{
  "n_layer": 20,
  "head_dim": 96,
  "vocab_size": 8192,
  "rope_fraction": 1.0,
  "extras": ["capped logits"],
  "decay_fraction": 0.686
}
MLP neurons of a small language model. Each row is named by its layer, matrix (up: input weights; down: output weights) and neuron, and shows model dimensions 224-319. Each number is 128 + 24 x the weight over its row's rms, rounded and kept within 0 to 255. Numbers have three digits each.
After each neuron's rows, "fires in" lists the words (lower case) most often at its 100 highest values on Wikipedia text that the model never trained on.

L10.up639:107137121123095164141123108130123087165119126155106125131171137114126136133131100062122141130170080116138136118102078090112147100123130127125118169118071150110126119122154121126173187168208098095129141142088157106138091140106132122128155109138103156122143101153160125108147105150124109148
L10.down639:109099096155106125154163162125143095147146146163109138112132108099117158144108102100140159168145094144137133161112150130090103124131144157140137121129126094128120133097157154157131110159129142158124121155111144163108117131090145120108102110093126135116114150106097136138189116108187123154
fires in: "ft", "years", "months", "yards", "minutes", "cm"

L10.up477:152136160132113125148147148112133139136131188110159109112142107116138141160104107107114061141106129123119149111135108124161152152160122130091137112107142115111159138135109108117114096140134109087165135115112111106123117109137110131126136095154122097134130139149161086153119115118122110100
L10.down477:093138146119087112165142149132096129165095124143112079145135131157169155141155126134158142131139110127124141106109096110118123133118135144081126122130116108136153166124143151077113099135118148109159120112108131170094115118133122132119121067123105134105154173145095115143125126091167123114
fires in: "from", "at", "left", "with", "to", "leaves"

L3.up29:119181133136102122150156120121144160130178104107148156107151141129134159135101089160123136102144133139123156085126117173163141175160103147075103109122098150122162141112152154149164139146156158114090125092142165113101086144118104137124172141130127093149137101111148153153088113097120114104
L3.down29:152165125126097112159139119109125106140160078165133153097143134104114121116068123140100131089175105139101106070156087153172129162164107149117080135083141115103130110089149125145133135132114172136122105135136156138104116143091085165115159160095142115087164100079130134112112107130127104131
fires in: "public", "community", "publicly", "media", "expressed", "private"

L13.up1397:150147108137159108145137132131117120135120158132124152138086131131142117107101137133116092124095144082094122141168141152152158100126104167113148142103099176137169139143113090076129146078154135146110177106127138147175175175119137170151159146119140097137138149128160100175076100160118142119
L13.down1397:134160191094107114128147076174118146145151121165080125142132170141111125104147133150146147120130133095116120133109122088140149122132092107137168123156103106117128127066152112134107109155165151115129120099144127151120112118115167130104147135106135150115128180102127099096142106162136149138
fires in: "of", "from", "in", "to", "on"

L10.up1373:153112135144143150134117155166137096111146128080115154126187133123128159143108120131137078090100113092141097108100116107093116128093148150125127133145119161091092137140085144106125139080128158092129128148136136095099139137145127132121124142133135134133086148058161135154076115120118109132
L10.down1373:122094112124105163128110167157154077141142073116104150109128155135109127139148106107117114102098132157119127129118086154123125134088092151149120094137093135124126181071126164101144180136128117128179109152129122096151108142104125126135117138061125148139094164088178137124113115121159121116
fires in: "state", "al", "m"

L13.up576:146154133130108139151106138118121141168097176116142110174104135156148147174142156129099105147096129142098144068145129130186145157142153148103124113155142156093121129126099104131104113084159106104096161130119170133160125159124191163100156156173126160164085155160131105114106175104095108144
L13.down576:090163104079131115107112145118131095123109143150111117105139143130133133138122137117111146139098078137128109115126119103127131110150167113108122149095117124131104105124145122105116147108116140149155109101119147189146130101134142149167104130144104126149083141122117138118079179166104076120
fires in: "under", "by", "when"

L10.up538:139134115087142142126114172113147158174143194126143079124143127143146112106094124094149138147113137104137153096144118120133140164139086108124141149150139172157135129136130157099099107080123102160140142082092170154154116139172130143151177124147117132149131161150100113136092162082116104142
L10.down538:105133148092122134126117158150101092149114100117133128155127145139163127124119119132127133125124102131146148144137150117150143155138128154121105114137145127149107156148144111072138106137128129129153118107104124165105147132133136098162129134130112148136101136158120114106132140141092073121
fires in: "by", "to", "with", "from"

L13.up1266:138167094139161146107158163075145141160105143120159086142127130125171075100139087097121099168109129127129087120086137099159126150094087125148125127166165112146151138138099136152097107073145117106132126076121127120139087127166116105132138167100130104124126084165174112136135144139117128132
L13.down1266:141133103114155167128158148134135102168122065141096101137098133110141099093177070136138131101085124085144084121098112129110156073119136145129095143103134116145125123108121111115110146135108138108163133154150124157059137119121095119134120143128165125112124092122104132134121093140070058124
fires in: "and", "or", "is", "be", "being"

L3.up594:132116117103138092082158109146077105115156094092144125089136126109083133137106076082119150106157136125143122104133092138155138149154143175141116126144110146104113134117110108128109135115107137092109101126137149153148132162143119163088089173092106142132136135165132157164124150107122171120
L3.down594:115112102127134149116112105136141139161125096114130122113147109094101140152132091146110163086128153157139132130143100160126101139150132182158128166148106126120095154119118139117103135142070153136106092136104132117137114141137098128100084160093104170083145123155123144125116161108185138117
fires in: "united", "democratic", "first", "second", "national", "east"

L3.up1278:169164158161131112131129128151141130126165158137107102097155119126127128140137118126135110145139159080126085131148156114170084143078141116130127170142117172126136148148095177093152084107180088121057142099095133159106126150171135124142140185131125152125142089182111159134135121108113103112
L3.down1278:101150131101134087130097169133106111111091115160110132139077154124147121148153085115135129166126105117106120128119139111168144138143121109126122123115111136139103131110099114108103156152146116117184116094140130160095132118128113140153154134152110159110106160109134081104153118083111092154
fires in: "by"

L13.up20:129113091136132139103134156126153131119108184139121123150112074112105120118124140141143091133120141111112174117126164146144119137117160155121155155108104159155144133179080098146136118120141093109095092133148156105174184164126138106096145130129111125124144109151125120107085083112116138094
L13.down20:129148127100196132107159153125144132077070117141113167164076113133091131138108115096104111130128112123135118180118139135139135095109136131142146102119158111127115116109137120125184141100136121128106143116103128135140114114171113107093100114122094113136113122110129140106118082084088091135
fires in: "1", "2", "4", "3"

L17.up1501:100105094107122093124191149098114098122099161133144082098145140132105136136092123103136147151164144112122132140165133186125119106110114142156140170152101125112140101110116146089132141121104140086125123105111128131164135146149117066124178116086124120120131152166111086125136122161094113117
L17.down1501:119112097102127096144142164130162074171142107151135165118102105120150155132079149095164132135108127110083121168133146162165134134100104138119124097164101103110144108130131101165123115087119111132134135121129132117111108107113140059160145162111118157119165133077116128139127125169139120153
fires in: "has", "s", "is", "with", "have", "of"

L13.up340:144145121119122120122140141094150115129136159119115126183133161121113147148079159151138071149100169091158102138119119113149087155107117139147166171127132136130098103123172153140099138107138141159079152091106145113123158139146160140136125164159086142147137116191143109112119135120108130112
L13.down340:142126084135147118096118147105103131130100088140092102122109121095121166096106152185144119141123135109088125109135135141110117150132146117155133099147132068133101140103133114122119130138086155166075171076124122147113123171133107107128140084141106123073139099122128134079136097169146103097
fires in: "november", "july", "december", "june", "march", "august"

L10.up940:090099118120130096138145125073152145158116100138165132088184133149112177106108151146083142132118121119149099162122117154139103119074108123110155101135084161143155129126136121109172106124125107126159103134138120131140075150109111125164168129146079114115121148122164100140121148165116117140
L10.down940:132144116150107114116121110141109114135133081162114125087106133096168095129140137112143148129147122155118120141142159107122126126154109109165112126107118127144128138118128111131083158166161127131106149121110117141116141149124106164109110126161167146166130137109169129117160104126130124129
fires in: "of", "a", "several", "for", "on", "to"

L13.up492:115134103132170116159109127102138158095147148157115102138102115132124127107140113119088128158125168100140125133079100124119144149112131119096127130096151181143160133117140169109109172119145152113125141105140151160135128150124129125114125116097145118132132149189178067167104127098112162150
L13.down492:135142158182132149167118116138096123125114105133130140132166131159091117129113131121154122147115106163113156170106158102156129135081128119126089149105160166105110144135087116109141156157126108148165189159111117125139109078088144143137127129079110117124130135091152136122126107090131123129
fires in: "to"

L3.up390:125161107139122143093124119137107127134137116090180162167171106066131113122083158113126159092152103142127116125134129176174082136146133150171141127129141165114114108141107151123142114153125129125156100119177089126130152128171126108115108198075122135154160100149129103173158113160124121111
L3.down390:113106108147160124140137170132082126132158114117142148134153134121153154114144129135166148118178110168103133121145170134163118123146122149113113124118122107126114124137121107120131132142145108142163128127140099120091127115148099143110101122081153146108164126109142142147148125163157049113
fires in: "has", "have"

L10.up225:121107120124113109098146178126165144090114140093130111150126100138140110169087149159110104163121120116134130171112138115130126112160163146152130174113149161147117117183113137150130124163142113067133154111108120084144109083140115151143154159164139098189164105171114080147121142119123120147
L10.down225:079090044105139121101109165169149100117149098110111093121082114113145133071159147098105163117086138135135158165121134191105162117117143122121136164155144151173119171146142091098121147142119104122173133095143134139104140146091097162132105098124124081118161115130155158108141122151129071141
fires in: "became", "is", "remained", "become", "are", "being"

L3.up559:147137142176133167132137135128086108106116155108102125156060117114109120119124130102169129120113098123150112103110123117142133133147140172157120128085141106151113136131076122129086125107124118144140130095136151097124107133134144140120081172127141145116137112137127189076108130119111134104
L3.down559:113200097131125111099150147123098114168129107103158123139145146140098133089141097115141112126115111138120095096101127149109147175123083167175103150056141126123135120159117100139095123133098103160171124108116134119101135139197119141117139145132126127119093068128140157125156118115155124127
fires in: "be", "from", "of"

L10.up62:138073167150135156159131121129115113117143142125123113165108076134151117125086142128096140156085156075185110156149120097135148149112120126133163151102128145146158094150134127105135165134160113112093145157131135123099127113161119122134143209121107116111134122189168114169097130143131147135
L10.down62:125113118119157141129112126115146133138135105124122115175132142115109136100176089157175096111162136142109100150091158095097165098120122158139106159112147133126135099126136136131099086192148101139168131125141106151150085114127127159162148127101171117149106148151108087096100129126132125099
fires in: "to"

L3.up814:129120099112093110126131167169142144129103187140142089138150106121093119092100167120156085122105135126123098105150146136119165114130137115181143125099137169119141122102117135140151097081116109133109103133138122078113152174163139141168110127134100119107090080150108149130153116124118089138
L3.down814:165118127133109125109164151190127101151113137206142112170122140089151126127145124100129080133061151072100146160120116132106118128145136133159105141111143143075098138103099092142105098112091116129160124126121166128106150140126080111131125134115124119099101186094167113157150110109163079087
fires in: "cm", "mm", "km", "relatively", "m"

L13.up984:143117143172102101105190134132111108141123109126162129147180118132074100134087126096156102108083115124139080172152115149132114132110138092097179164156150162111122084140158111124135151132111134121108121128138168147102124131185092120134139120124100123122136117123128070118145107161119171129
L13.down984:127128161111180106133102169122148132133095148181112114122115175151125128169098121125162135177103129124095125116118106133083119174138123145061110144112145133103104154119136139158092125123131088109159129113125158140125187149141155127122146127097143087170100149139112122140121136153158153117
fires in: "a", "an", "the"

L3.up877:145126114132091137163207147112123075123157082091168146119140142112110136112155123139144078145176120115092122114135094180139152127103140133113120163128137153110159162136117125131115134132137139115149124120096201163131126122125106149107133129158147117100172136128119075135126114163123108109
L3.down877:126116128161133119178162133138115098169183087112140132122123120100130155117178135142130080129188113121093142153151074115146128104087137135132117122093137127127160153167108116122122102141114131124138155125110170155115148152113124140127124136131158154080191150097121120120100123140211120102
fires in: "high", "public", "open", "private", "induced", "low"

L10.up251:151093124119113092169106119136156119122140150102189161156172097163062124144088135165152109126162102124151089108137103125135110146115164118115127138135102146113141081143108135085183118178140126124111126097126120155097136163144136139135153116156124138128102127117177139168121177118115106112
L10.down251:129090140139155154137121098161125110138138076140099111170075095138121097146116134159123138122068133134121127156138147138125135124129104156121150155119098153102127116133142140118126130180130108086124128164101159103122094088127127095127110130137105131078157154139103127105144129134143085086
fires in: "as", "with", "to"

L10.up572:107117101159104158141155124113103137134110139152155128133140140119178143128187172117103091120118097169158149141155103126138117158143135109122134138133144162122161148123144098129197130141131122093142106109132146134141094126115143137136101085100152102147151126143143088138146141140115132075
L10.down572:146114144155122122100130142151134167152121120148088174133127130153199158112132142142117157094152131136120110145137159106115164145126163094148138086143121129077159169090135146153114147138120123154138115138141113138099149073105154159138146112133121168151156138126154123167151106167098091155
fires in: "of"

L13.up249:146180101092136131146101136116146172099138147090133116110112132113138119141089183122173090187129160167137089083148128123158122137130117124111132112133157139100135124133094141142124073102173126103073154083115128064147136186139114104141152142143118123149097130147139093144122129116111138119
L13.down249:095096088073143152154093142157131127132126118104138129145107155099125129120144134103141135099124106161105095093153101083121111095127140126105099159121095096105121117150119087122166126134134132121100136138153080121062184135076129139126138125131151158104143092135093126123119120122132172132
fires in: "as", "than"

L17.up576:107133081133103124141131121053120142126154106127090090147138180134105157114129103098096127132156138094084121078132100127122078119146098117147151109099132134151152142171153147140138133160099122127119121138090103119123154104152142133088078123156092098123120154120102092118132129154120125123
L17.down576:133112117099101140140116122167116182125151111130109113146175109114142170134144143114155079143141113115097163122152144138133135110137092146141141156172105039108110085146124131162127125138098104144158114136130136159130139110142156130136123109121116124084158090158109157113131133152148128141
fires in: "in", "on", "across", "over"

L10.up125:107088151070162109117160148137134109181148096071107140085133114164108135129094159126117102107125102079105157093108122149144149188119127104147123121126135127118128096122090179154114090160149113085143126124137114098138152159126158123114168102179122083146127160117128129128096125091121183076
L10.down125:144109126108150155122115134132067122134097132107101136090126128100151130142114107109132167199121118132087115131085139106113172116094149097170115164100092088098135108104115105153151154127152130101126116085135113087096122122111147163127133154078136132124129147102104161118135120134119127164
fires in: "year", "season", "day", "serotonin"

L3.up1139:150126142068132148083147125141138171155120152062129122130119112122091143138145134108124111121103116142167136126165127136158117104126105145108181139116128129092141093152132136126137143122157123155116135115093124120139131167128116109118130120132108157149105106143160150101127171104121131113
L3.down1139:164119100117146144141131116140127147124149113095131115100141152132140144134164175061148162121077114130099180113144136149146135154112139125141147123094107091068168095135156158129143115127137142153145137129100150076113148140110107117127125120124095160122148131048141172121144133103054135100
fires in: "day", "year", "period", "century", "moment", "years"

L13.up470:094117157120149110119102103152120180125142168115145145121117109118142111153124176115117115120136121087164124089102135138182129122106141096131129122109141158120161111154133166122164132129139176144092114097107130116129125158133191112130110132147117154177142113115133106185130171113098186139
L13.down470:121107097138162108132113112149121145104130083148123151171168110129156119126131144142154117122117123140125085125147115142141140122131133144156098163102115136083159107165114138122148142170140137110156138100166122117076136142127154146148086146100147124171144108097121111159150085105120140118
fires in: "as"

L3.up1438:111093146136151120118154082116110100124130158076108162101161109132084115137123136112139153150113158130192072148105112152090101131136116147130112165143116128176149123117109096125124143131132162150092111138107167090116122167140102102121083143100117118129133143165184116149125133121122102110
L3.down1438:074070126142162158143126118136110124109109082123097117111171108126136162122148130114135145128119179127127115136153140145134160139162131149104121118137137106158113134108104125140096092128105156120104102169093137158133090109114108144115125123122097159105130130104099145131134114115198108073
fires in: "second", "first", "third", "next", "fourth", "last"

L3.up475:144101099119094136141135095146114131129129121101145094181109150143127090115110123064137146083120098123100114114165137120160135140136179117143133120137119158133125138195147151129119124121110086127102132111112136107164186136142123141101092161159116148152094123135131162172131099110120163139
L3.down475:106090097115150151161129088151115108128126065109123104141058141126158118117141107105108141128118114115083160107170120150125086140128122090167120113131120116123131176167170144137107118144111109187132157112086066122123152143086108147119094077141124164156086142129107132140136112148126103129
fires in: "championship", "cup", "title", "year", "order", "champion"

L13.up681:082123130141097137110166143109110100144144102165130098104118097124126150139127129138138127132112121067131146116132106094130134126111157121096179151146112156169131125151148142097160130113096154115103134072143141099126111137148136115127130132123097136122096113110104057138162135164118160109
L13.down681:170126124113127101156138152118142125161158132093134124129109110157101194148150146171129129165114154128138138132133116152124105150122153158102173098112118150101149128149122131161084126151100136155096102136130126143143098111172102145166128145097137167124149117114086160128145092180161102170
fires in: "in", "of", "for", "on"

L3.up830:151097092124138144142148115112128158131140146130141130138147155112140153147128122133158120129134133075181099129142124134120114129160124094108156135159112141154153112130142116139180110136123136117111126123095135108103115113116132089142071113085088090106138085130107120138130114148122116094
L3.down830:150096118127114148159143128110112136109116123195073157094136128141102106134163127142124102138118161111125129177140164126121160114162143150110143093130145124113125095093133083142127119154131137108124137172075091123110122082094126149148104102141100137076127119127101145105115104155168120094
fires in: "second", "final", "first", "new", "initial", "debut"

L3.up309:154137156129134119159117085113105114159169139123141137174084126110126136129154134165105103122091145070150146142130166176119135074097148107119124172079113172180131119133140136096080134133165113125096161102141108156119122114134144155137122134137115155130111157138154145139113110157117094093
L3.down309:113143144168140133151132114154112125111130117168145154120154105099139148084147143127100140126146126110118150124156151121117146102125080161127153112081112158127135131088119128122119131116127121146140132132125140142141135113163136109122144121125115168102133130162119110148138134151214128134
fires in: "a", "of", "with", "had", "to", "for"

L3.up1148:123097133115149116113146143146172134137116131128106165104168106157110181133103113081095110158095120128157103103118162163121114134092130111146152172110145162113153139129124121113145129156157135140124126077118142151178170137119143091117091114132110097117172133148171081124082135117118106129
L3.down1148:146135125123122104089113124113100126150137116095154102103123116072135118124151144138119146145137096146128121122143144110128136118140121146162118085104154137082118081133122143132126105083111131100084098062115150146163126123121125148118091121112154136147137131106119178132103095130147123099
fires in: "4", "up", "like", "9", "old", "afterwards"

L3.up1019:122132099140100110153096113154112151142131115098116146140135154125140137127067124114129112159137131104101152095107164142183118135138142095100131114117113141109099162109139148171113155179135118133113184115168130152128151143143164087096119131142091132107084104098111162176115126139119172134
L3.down1019:125099084105106146129145107136102128154107101109128157143128130090146103109116103101142112149171085095096155106143160138187118138122111064118099101129109088105133108128123104142126157181114161122139161141176164143119140147093155102128129109146115147096129099085141114148084087144146119123
fires in: "round", "finals", "championship", "playoffs", "cup"

L3.up1362:157107112128136170118160144148155140133093129131121137118139121152145128109175153131085088169148143088133080084139098104137108130108154116085143103126118133090153132121118114100158159080134145110107093120159158088156106144141156087153123145102105139141090124091135106181080115138121116133
L3.down1362:150116132115138139130129139119150133101117093160096117116113142142127104115149133143125102149146140097121064115138069115136109113132138095121116099149119114120137130111131118085144161118123093150121143105133109094139119137148141099169108186119115161146133142069113126138123124141255085129
fires in: "al", "alpha", "album"

L13.up788:161138091093140083132163132121150111139102151088179109122162079145140137151105136148127156130133124131107099117113140117116175112092135124133136129149127131131143121168131124075177181165102151144154119104105159164129125113148102112142148092127153126144109164158155139153149151156102136123
L13.down788:129184098135075110130113125095117121092076152188120164123137121152109090132160134123130120122149122155143139158149158112099148056122083100117101151088111117155132117166131148163144096147170105095141087118142115151151098138133104125110132141123155120134155155140122104162155163134118122101
fires in: "however", "of", "to", "despite"

L13.up202:097119151137125130104113129133151147113161135165132119105156126135107101171151159163095070111105165131114149160160147101078105111116129121142164119165136143120151116139159160143123089136150079164136117150112141121133099121165155112114148128102114106123149138136121119135080115108112129088
L13.down202:126151171126146122152140090123156152153127136128083127128133095149106116148094102140126116112184161119136170121148123150081143109142122101107139145150116146141111096141116128116102144141136127128187143161139158127094194103109125077147100116133086144135123134124111173167135171134139145079
fires in: "career", "description", "history", "life", "early", "and"

L13.up1363:155117144122104133105145125141136148120128106150112152140111133176087131149087124167188085202114105128156076122152143158118120146133120112149155112151118143176185130135149123197119116138120141119099110147099139156079125162136104132142153185140121133120083138130132154141114134150124154105
L13.down1363:140093112106131130118131161122145124140114093133118116111146114128122167117117160132116184165140123109167109143133124187105123155143134110125138172162122115106117111126150116162140113152138129171151104136118116120138161092157115141107167161118140092110110121090162125105147137104164132168
fires in: "first", "second", "only", "third"

L10.up248:110113164129087157131169138166162138141119137163150081170157130127109107124152130130139079159122130144113089132098065131141112175135118115156154157172107130122125117117099137124124092126167125131126147085128145144103098161198108141130113154103123123133102114165126142135130106139117138137
L10.down248:153109173124109155131119124164127148111131105156145119167104136124125091137109146141147089098109107160140117125133077155145103118167144164163123125141121105128129128145148122147114104122133109084167133088129134084139118129165115081135153114116135146107169176130186144130075128164180127161
fires in: "a", "any", "several", "c"

L3.up1290:089124108136126119157115168124122121132080162098124122167139115162115084138154133109140152113107107135159131106113156130130141135126128151131117154087172139120123132138122159139108177122144115162115110104140139092133151124125140128088142163128096132161130114157133149149174133103112118130
L3.down1290:100188098136134140114133114101132082137133124148129110156170109162130101098151061117115154139117148121107154140165137141106136102146123119164087134099103129151097166138133129118103175159149129135174142146120139134126117092163091142128096130112105133127135125112139151126125102176195081140
fires in: "be", "been", "being"

L17.up508:139128128095165147119123158072099129151138111101164118162127145141099084149111151090105112148108123125134088139123136144130126119131115134140114165087175123122137132200151133138124125093128125143149127114084148118174136161125151080161106139120130098170136111155136091118133129154117123128
L17.down508:103125059117133123138148148153111123147136136099152151132161114114180109094140139116133094158124117140148112118089182160121129108142149140138119128111159140099076111149117118146098156114134116138135097131153086111122138144163107096145101156138157130106140134115117155128131076140076163088
fires in: "is", "are", "were"

L13.up534:141147128117149144091181070132130158088114103144145128116126104169062114152096149121130172135133153142115077123103106130117116087143135150104187122172153189134156118161074112148123157178110110101096121154122150114099147157150119104159115136132102110122138146150125107108132137131114168130
L13.down534:141135090067154145162151143163147087114147103117123171113128109139136072152127151103187156149143124116140104151124124126139141148156140097117113149126124149116141133132075129141100074155111093123081087146117153105062125160126099113093127106101134185098121156143162151131123133124124109148
fires in: "the", "second", "augustus", "s", "and"

L3.up131:142143086146133181145132132095150081140123106102146132142086108137118144169140172125165099134132138135110139135130143123118126160134106111124123135093127143164122113109113176127161066112107105121172084103113120124173130091158117115161151176140116108133142114088146146134091106137108138099
L3.down131:138147108110124146157126172120102139098098111130086146101145101150162135132133122124143138090134148115116117123106133117106145132161091093089099171099105124144130147149120149119093138141153111156174147115124156108136168114122135138143121091104158137112111138128094149125159120101172091132
fires in: "career", "he", "then", "life", "history"

L17.up297:110107125138142083165110080132162115123129144105161135149137131083112132137127168152119108149149147146119111081119133137170067167142132128122128155120140120113135088118091132110176105154112121084073142148116073151116201137114148127110174115122134164136103116124173127156101205105113160093
L17.down297:138119125082104151100102104115130150101119142128149144121119188090106176144119176122182145123152115145120145120161124113169147101095127127151145162155123149131106105123130146172116087155127144111125127127130112087078124135079138166164162129146154160099094116100124136128138083161091162115
fires in: "as", "when", "how"

L3.up343:148107115110149108134126114094135127112166117126201141117130138084135132141142086123138123080160131109149117111159123108156117199132086166102167100152118164187139128109146135089142101163105107084148145153131169094193140109118120123130127087137179115155109148077123136079126114155117174145
L3.down343:138191134112143136131083162120141092128159114112126132134141087118127138112179138163099086103157092123133104143126111117149130165110140132134128088145135126120147128122129138129110103125103123132069172140135137120141115112134126100133124108111130143146133134156117148079154116139141130135
fires in: "for", "spent", "over", "spending", "xavier"

L10.up46:118162108179133157134113168124166128140154143139124151150125091072117086120101121174118088175100158114129095121113144128163105125101120138121126134123146143125147119116154154138174102107157151088099118100128118146134110130158141110139151110137125098124117111143122135147136144104116140156
L10.down46:127121158121165174138135118143104104137165091137084127106119173156138114114127106100124162125120147098106123143141105129174160103166091140118113123140116110154151101115167134122089150119151140125108160136118150131124125119150131139139113141149128141096111110128150099141160122142092102176
fires in: "to", "and", "or"

L10.up1173:094203121142099144109109084118140114152119140135107178146126105129156128200078128115141127159093149107069149101135117086165144147132092119096121133111132134153144112119147124146095093159126159116080124137130162124143124141158144151079130159159140120185110101155196134126139125112111135126
L10.down1173:089103136108140133129138107161104136187126102129130092113121136078138107099127141128160115109164121121142121101091131132125104144088107135114130149150106140162158098123117115095139202113130116144108160115134170111124109152116101102126119103153101138127097141150170128129164111141102110102
fires in: "january", "february", "march", "april", "november", "september"

L13.up305:081129102126116140101088134153151160093133140132092101137125070157118141111103109158151110094119124134113105127152144137131151155101125106147176140155123130154135092075086093101141143138151136120050119098121131148137114151106104150155142100136127111109088155122161150123095124068114125136
L13.down305:113190123111108128141118150152151118123083147114152096127143111116092145117146048132137122135141117120162163162094195162144116146129112122146155101105129114135125141113104158151127106157117136146130139128153143122120144122155129085108159112187122131149122115120135099167136144098132107096
fires in: "1", "one", "second", "third", "that", "this"

L10.up693:126138133119129135094138133095129081151120126096155104121139117137116124111103136159138140139148121113112125144099084129098086167125099121129184169177153138158099124119113155120157091107141098090099107117109098131172090089144138111132098178125108107167110160148095136138140123162119121144
L10.down693:087097108134122133102116100142149115156111113136127137111135110147128167082116152135097174126116122112122083159081120170120106155108145131132177126132132103123165150105124094083149094139106098114147124115126110105144119118167112120137127170104157133129168128091100143127141105070166116156
fires in: "each", "any", "a", "every", "no", "everyone"

L13.up528:129093150148156156141162161120118126131141119158102139136137098140140123122095166098132118140153131091140140132163108104170155100145153074108167086115093173175168141165140149131142104132091138152111155091103115108122153115132139126116117134143095164143109144145138110183105096157113145165
L13.down528:150114149128143122090146134172129146108165112140103146152119126148125134165086133116099134090123177126096132117139108126132122095134132142100136111133173123092152128169135099148142096125132123154116109122111101133138168094163117171075145121081133090121134146129117137130136160146138171142
fires in: "with", "on", "in", "the"

L13.up233:133127118088073103084147147101122144140132117143122155135152148088139127158126129141133051119119110098137138153130116122119092168148141120120127147104156130140140152168095108112105153139125137104102082108145116101141184085162115125113123133136119124123115092155124151140155121140109126101
L13.down233:157137106146117151167166123116121151115073113151079108168128114123123152157133141101133101086108134132145099096164109134086139151077114159134121097160090106111124118152119130087109113092127129135138135153126110128115151138136177120078091104114115124120154121114122159084153134138125112127
fires in: "on", "in", "through", "north"

L3.up48:064145114144144115114160147083109155115116182159105131118119108091119097150132125124099169111152147148138122150131110135139176127118105089144123126146106125121117116133148110097148134115167112143093108143145112112167118103118127130113128132110125108126166126169108151132136126141109123098
L3.down48:116088117144157117136126130142186136099117118117080145145081101126120105159150080141173144122106137139110134126136113084090159126132087133158147106155133135104157156126132097134124134115149113116126082161142109161150135142112094145147129126109131126129129143151117115121095097108149118114
fires in: "1"

L10.up377:134095114106098113137115080139135159124171117128087129092148123131126151106138139124082140128139129110141144142112122141125100099061088160129121125113163121104122095133120091126112141157128136083130143044123118133127122116155169118154099087116065113141165138121090119140126113157103176112
L10.down377:135099110111151122093110098117158136123107138162104145083124154140116120149134167117082105128160154105110186159116108109134122149103105121127061116124167102091081136133117134167097153186116127153129166159134114099124104128153149080130107125125159112148140131091121106095126110113192153116
fires in: "to", "for", "born", "she", "win", "career"

L13.up195:137138103159140138158130128076102136134149109101134130112081132113150115120119133127130119146155189153143139126153072102120111112129156105125142128128082141131133129179128129120151111172145150121153142118100100092114130088150123107114150118117125087140151122127171111127095127119105139096
L13.down195:122151134140146165108132136142119106118122125168140146139130113080150141132127123154091160104131151108179135153161108132140097130145108155116134092105123157106111146152098113089103114102147150126146167134153135147077181122113118124079070121083120122093163124115173181104153160140159088120
fires in: "born", "moved", "life", "son", "early"

L3.up1529:151125150109091093126112115151099127134166114106161115158117135124126112157111134112091171101155173065119118080101117146126114133128137131144141167124133130140114100154085107095141132114117107120131131081094146153158151143133122143093118107155120123168107143148142128128166093106119144123
L3.down1529:142120155108088077141068124161108106149126085166163124141146152106153122151131141120091168113113130124108150121124103154145069147142100121182080146136149115147073119098108114128122123174111122147120131130108163112130126084104086153144106113105118178146119156119149125102153122113166100119
fires in: "democratic", "republican", "wisconsin", "juan", "national", "christian"